Part of a small language model's weights.
Size: 18 layers, width 320, 10 heads of 32 (5 for keys and values), MLP 640 GeGLU, 21.9M parameters.
Architecture: RMSNorm before and after each block, rotary positions, no biases in attention or MLP.
Training: a variant of Adam for these matrices, 4593 steps.
MLP neurons of a small language model. Each row is named by its layer, matrix (gate and up: input weights; down: output weights) and neuron, and shows model dimensions 0-159. Each number is 500 + 40 x the weight over its row's rms, rounded and kept within 0 to 999. Numbers have three digits each. A neuron's up and down rows have the sign that makes its largest values positive.
Before each neuron's rows is what it responds to, as a language model described it from the Wikipedia text at the highest values.

Forms of have
L3.gate499:521478591453483509503507486505600522465493573482440437448560473483477455485466363508490442515466482485565479513473566505458531496531640482573461517494487486556500514525473530480482537532532470532538520485492529426478500506456531562458453497513490530507442550448489460477463533523481541500501500511500563478491622503484552497457544528503419498498535510462546524468447553428517481472487489584528530488491540464461539462588391522512515485468498553497455584574456498469535513472441474
L3.up499:472480593506451512399476556497519504465496593450505553494526470464541472557545449510504535559569494511536551518552599482467458490496575570518451528550463494491547487535527519509451469545497425501475504477501475464504547508544440552507478548507491512533548505496506483451468547507469479466523507574550522511473546474510502489518525534422482567457512556498548524472507497521530478482550436500488496505516539524588499522507502502463533515464516541535484475508486493479509496480482519
L3.down499:476475434542440571495528472507398472542481496486573448484506498490549497612501504448514561492517505444460523469516463518510440543499500514437495499500510552471422457546420456478504505530466483504572535446474458478468538478500476537517523509493484435520533464481538474539453503523498458596534459478572509486507453418563493468535514469497503526523471579501558558496569428557496502566456468448445438453529469532463472529474527498553486483522530527501499405416528565540503494512513498

Main verb after subject
L8.gate422:429478507461521568587468488513510544511514595469514492519533474450554511514444468589484589541568524477517499565516507509458532408447513424464526470555491441503517483492500501533518508494466539522538523528526595484467469484420462522440433453504493517485449488475499539505537522441520563510428470552560511480461485523552480542454482493534437497478457491515546488423537530448454504520442497559516447453458455534496496556432488549519507560481509469473537549422502519489480556454477506
L8.up422:466499551459480494534560514485516530478443561499466454526534519438470540538553461396543512451527489512500454471381507516508420481532483495492511531535499505508446547521542495459457544516529468473510501503570454433460571499533459534519480481549528521522524557591471532540496507542490544425560511532494500449447483513490487544543507508473517524453519477477529456498521477470511452556500628528528483564502494482525536440517542419523543444507547481520492452496575456585510437463455520
L8.down422:473518490567488490507528495525457464534536499515525548430521503477516475429446453514563617540533507528404434472543508472486534468444553463443538470496469496519476445465434438476477455521441521514463437445503459485537466558516550427569467528538487510496521425532523474450530488539471538574417472440552483486539479457527537453403420524518464468509532529532520561480503480533497485445466488571476596472515483478540550519537449483478467541460464481482545417544496549488534441548411421

Verb after sentence subject
L5.gate510:493449581543496529445464468475480561471585584571493462524462478471424538587504531495426478558522479513502595521501484500473466510501518496452458484509490481511457433520481436520526543482557528477520544516519525493481503496475432474477511446489534577480522511512488498556459482460473439583430478512554468474488491560490446504438486466454461521459499499497403508465462464516505480527550498525476546446571504533488519510532563550413479483557505554452455556565492467524483430494563524
L5.up510:528586526458504566493542504515512517536444539541507530438514448502508433415530522588461547484445428515473504474468484463465497595526522524568543500519499496516524440540524511518509504512530537469522452497481567447476488540522498526518570508582540437514553501483483426534522505514523596481466481495442517482492526480495400522535484579497538496414431517475501428516515543453479503555507459572500436540449599437461475505560476511480432477555541600516523474508515513508511527504465451
L5.down510:459507481493550551488516409514460490484500460439527473416456540503523517480425551455524531507554449522525508567464514540508460533464429526469470549475510486468452528532436533576503476467472511496533431517438542427479509539451496588479496472452451534417529471484469609558423501512459503534554474487463443515469403546542531499494552480422497509451490548461444522442542501482517476562501491488573548495455454520541461557458484508510459495439479501546497524523467487472550494494539522

Final digits of numbers
L5.gate438:511444479474546512486495485462529552415536486504522553540526546442470560474548539488549567491530477545517507531448558541556469611500501474465569484524454489531502429549503504400514560446496504502560478513582483500500493472511493488534519440499474544450499482504511481517499572562511515456457419477526503438397465419440494497482507486494445530471494476476463447505542504590511514491541502480494559536488554461506499486581514494509530463505443564498452483483593471525533522471518506
L5.up438:472561538500514533469480484442515502488603524540544508526480499465562471546551473484466532394465531553501490481409553559563483496490472553478564525436481507580550511506514375502489482569482472525512522562587468514558554501510484543525500502465514501510522432530480505467497599493448519512506524591520474478475421506496591509493555527427455463463433462495498511480521491485466568507505491523454522563437513503451467524547531584456457507505547563499479488529518503564483508473477562
L5.down438:436536522514522491487450474456470501497455509524499551517508481564491405532478440537446530533503523426532562519503530468475512461541460487475490480440500477473422527485543527535552521463497538521525555535550482503554532520518485547539479565533534492566511508534540466485523514529520590522490509469444565462612485531451563526442508452580454487548503529547541449540520430504481484490434495460444529504491455590557496399434501480497575520521500468465572496482498499526469498561450606

Coordinate and table punctuation
L3.gate396:484510482488514564472483554489518483469484484462453533495567499494486605538480535519555421505505475494467500544512496522408509571434474632470497462408537510470498446530510448553557600527531454475505577516504547443534542509507580506528505519485483546516493539446534498551455504490516506516473541581548467442433459535488505519469500511549481465572468475495431556482510501435541533527502480489528505580510517471501504496517484506515468520542466582492506529483489494503554531463484486
L3.up396:512421472499561530586543517524473515491503437521495545509486429504460502442377445504491461443467590490407497471464502463449465533548510544482510408518511461514503525489564439515510538532477506544510518514484480488490474512560564529560495480413496480559531526507532519491469484445422506467422473480527546550463506457464523549429575488498439452480497452493542534555498521474513528564563505492459483525543493467510528519558506577523528528506460532497423552511506538501450537448495481
L3.down396:489494540533544508520562498441497574513495548405500495471457583458490490426477473515549506474546503574528561510534506487608532473432513431453534571548513559440544521507460460524452491476473571487504581558497472496511440524486446443453418568464453498520503454523423510463510551502478491568524441472493439485552542406483467515522488505530430483451497468546520493562555490472525485473476468510446495458427531503453528497536556502556478511528503540522432442504574532487492518500533496

Mid-name connector tokens
L8.gate104:569439562517442513448547561450560496552544497490442422539477484582513469586467455456491548562575511516456434419535438462487531490517580493453504506580537495476417465447519498456461523392485500498519531546456537475492518453490513484477450490477460592499459526469485491497579519569529492483515596509423549447581472509496503489527497487448522445605517474486490480500536463511486490536575489535540525452503496486543550515491516516484471510513440523455555490540537486499544504460430594
L8.up104:505442524541510483416502480565519491514489546535480503493436507465479374509436547545475575501516532544477441542540505473512573522528513471528503452520479505413499568530497494546432451511552498513468432511456487480491537609523436487504456519495539473545562517477530514538521511514540505479490517492528504480514503460541477586481519533532505476412450491498479495438479448506557517503537546508469473517521552486455532449539480541496523470412471528445405498462547505444486558536521487
L8.down104:550537469461506490503501470571507555471583494477439512472500488563484463492504427484504538556533463398489457493532446565486454505550450476501471421528466451542476469530515514452491520496553518544532517518501513470465543459456523449582586487474461493467486502474586518485501505483557484455538514468545498461452492492509489516495523501445492513508467481500486534412483504486593558563441414410532437548471547481475465466474462526499579513543517512431491582434483434457506530482523547

Abbreviation periods
L3.gate226:482500540433434505456466516494509432533471506513462494525463549397478567512491511475444520472490485430489505422544588499463533538518500509542521465484542454449484478519502512499431473543564486577507507495482498474523485552415553493486562443510504460486494546489570478512482526559483451529523479498500569428468488503613508553475546540495540526473493500433564460499520532462515561516538402522508492430553527459551498470444473475500465491486538534457542548570419418448507509516406544
L3.up226:482481527521525524525513450486531541558473560466523547507557510577509458481551476520546474519549437509461517497486503457529485431491543509453524569490475568569545476443531589575451526515479502508476541476485455566475499546477432554459530506519548562497511455535522530488491493501573583426483532523469488536511471495390528496513423512434480518519531506506539451471488522498515508477487503501591539539500531553531515458455497464410572523516578532523522487476477618544561491574523541
L3.down226:584493574457441454509536443574476578531483535476493477420480468477522492541455411481493544433446459528529547434477550473515503435556468441553492522521489537526512446521482519532470485511523473512519530524446531501489489518495481560491525500585530542564547555463461570598472471477526459504472538504533507484459475523504468578516455502509581515464514530479472522468457507508434419502583503485506566440518511504583511451502504393479466400503472510461557462527523510495487462500547577

Standalone numeral tokens
L8.gate453:480492450494410535442503457473504496505499460506455523449517584464491592565542456584484505499413556491545505487500594456507544504510433539444485470547480463483427548549494446536513512472470536527547557493471468508507532468519491533516481485529528559452555438498487475487447486499491450566467460468507501481457424459490563501518572397446497498509430485451519532551558523573587460501508494524527556523458527465555497453524498514519498463508479544503461513541468466511531621559480489
L8.up453:451513497440557459469556485508541430486551473528504462503516505477489551542495496542505485410486530428477540523479455454450435519522499505580438500530476541518494476524466489474583496475448515470469516539499537469579567544466536522518445547519454549491475537498466541503435491484443561482505547447501407508540512467500488524519537498503496539541477500506470415506513563471503469441500430553565525444508455504546463564482472518531481484446370454519524438497516455491499478470519509
L8.down453:611603544481529491476491488442528517398497493491559521494542498507463514500494486532479510454436441517483582517573439514509516540451499488528470559446549488562531428492490479525572565512500481555524518477494477457511441475512467480493500508542483501559499567467504534434461485518511535549483431459493514411467496515509522412441570537513491492510525417497431413439477505525482468466519433512519578511547467546488521529548584513517423585569511482439489503514582472534482520537499524

Year final digit
L3.gate130:504521510491495454523513527468503538447557458517575439507598489503520574459510530519488505444537558512442515481414549485453492526547529498487510534490492435405453479598556487530551506414476524493470488524480513508438488570510524436553429533510470529457512472488523453526465498508488485519517572537517541486429512448469564407500576461487483466507496445551469484518504472513524524579502494490498470428529472520518446486466499591587484557443509476390453464433521448468486556447376542
L3.up130:526423490551443564490521487549529457447480475502427464579500485515567450520523445504565476441473485543527482595543493554529496544508453450521498569451466521624538518433475528450436479512490418449566464483504479514524462483575487448493512515522521530521519579540488503505481494474534454506552428494526416531530475480466519534562437511465466530566470507476461499463461535417535521489473521440509570499529534517468535501543531497505504486544537544567507468491501477499536516515516443
L3.down130:532476471466513425471481538435529505511490465564454515437483453414467488475509515516504488520536492491537522489543498476461478466501470523538542478477516519501532550546449465513465454486500501538460475557519479482496521415446422554495510490509505518557511446469550548500587466492502513451476514499511492488437473465493429516511540553548529557526523504448508494501481507605524507453535454489496458502542548520516512501421502433460471500511520464453530554532466522560451625509537520

Decimal coordinate points
L5.gate37:521553481531483489518518553516557529473450478462555496493535476550450495523521451463479470549435597505494514490475445502493542500444463544445520412548539606440472565522497495525529565483469497539446512527504586417497537483497524541481477540486481514442490532425532487535432538544522511562408542520481463473498480522528532476434588511533395490452541553485531570569462483552503489509545570407435488519510543461497491524514541530478506502501429525482514508526509543591420515449390497
L5.up37:493558432524449438532502493550530492519524426453537430481486459517461526521473455508445496513577477531459448529450462488546478497510555484533516530422502496488517458489550506577443536519470501463447508524502459533494500513418479485489471496483498606493517504491589537541459555439418513407462499537533459530431477477532525528473514530567542509529541458508443527491504473539511571464482487497496471524476615478451537475474494557532491488521529474461433568470416529523507534550543502
L5.down37:536562512509518554576563500533485507545502458489573487497418549514515501489504523467497518484562562466479479600449442493589445517469563522563477458477544486508542465401549581574521582493495560540495412466590458517452517456530438513559486506526487460525486468549497572510520452514507506490493469498483525454494482456536609560440547549484485516581480402521460502555485500456517548512468480444468442427528528470509561520449572554478453473512565498483456583475527525531536460440504450

Coordinate decimals, text boundaries
L8.gate357:535528499499462534481486540531580489570533528479458517542487487479515487500486487475532540554529495463414498476440522523512466478459529487540541509484563433455468437508493501542482525519433450455514607493478512479477499435469477505489494520541566567474578541461542533511494513495432481552454602514492560465453463475512565509495537534522468466490498424482481504510476577491553526478520472499546566576511582469433490485497470479517535476472527545425417441500439422487569452486499510
L8.up357:476472514527531500572520556475507453532492420439516509517496527474519550502410558529453458519481501477402493507509401505583490496436544539542534562488508469513465512397549441449502510472430550405458484481532516510507463432525409554524518445483523534451496509423534465565513486531465497526552465528495441512504502511534462509522477486461427476445517480465518512449476491487476513488489539468531462478501479492448524545463526448504472507492566495472469494495485539528421532547494492
L8.down357:405498529510429429462453515558530422511485485571503478560549587433451476541549511539425477454554510542474529478625474460521528448485503553498531508408474512460429448507474559493557454522456540473480516491494510516556492448538485567498585564492532439479464508480506463444499527524553505519473441453524524493494478417495507512411500471444548488528473505445538508537471526562476481536503553461484459480474557522521494491454457473481444494441491458498591519530490519491474553479462532

Mid-name pieces
L5.gate30:488481566475429552463517605533559551542516541495464459434505520492538466475469437493442518483517507523571501529479572503501479500471539517547497555458483515495508558482480537500587484443546449440508508433527474469457465557438508510483439540497570509492551550444522509520484502483487568494466451541458521503525519494504535506527511491424574545458460436492470471476449519392515466511479432548488483455517489567405486428474459469524498484475508571489456513520521551456522421512494524
L5.up30:531465515520490496474477586487514476506481452499423498496471393529439463463422524453462530476512472489493495477511476476523397452510518537482525527480536489531460490467458579511508536431537499501533531534413519404517498536464519555580498551457573435528517520489509445494526509538528460467466481540535496508522539495490567490504503571520514544476486490574524534516524457510563516472440513488444448547436522563513534485537464525498516519550457589489561577527442548469524476462477481
L5.down30:449513527500477503477432526483360518469551494441540531460514453546551510551471533488504513470456542422523535468479473446514513503446490485460486497501507466446500496541518588544472507560480467448514457454472554509539539500473509519533490564604545535495503510475464565418492534581451512479579598519542571482488563493475532511476509483527508448598495508494528474530518498558474531518479470515475515547445577527441478471487468476495481464464491492472492449461455482520511510466458559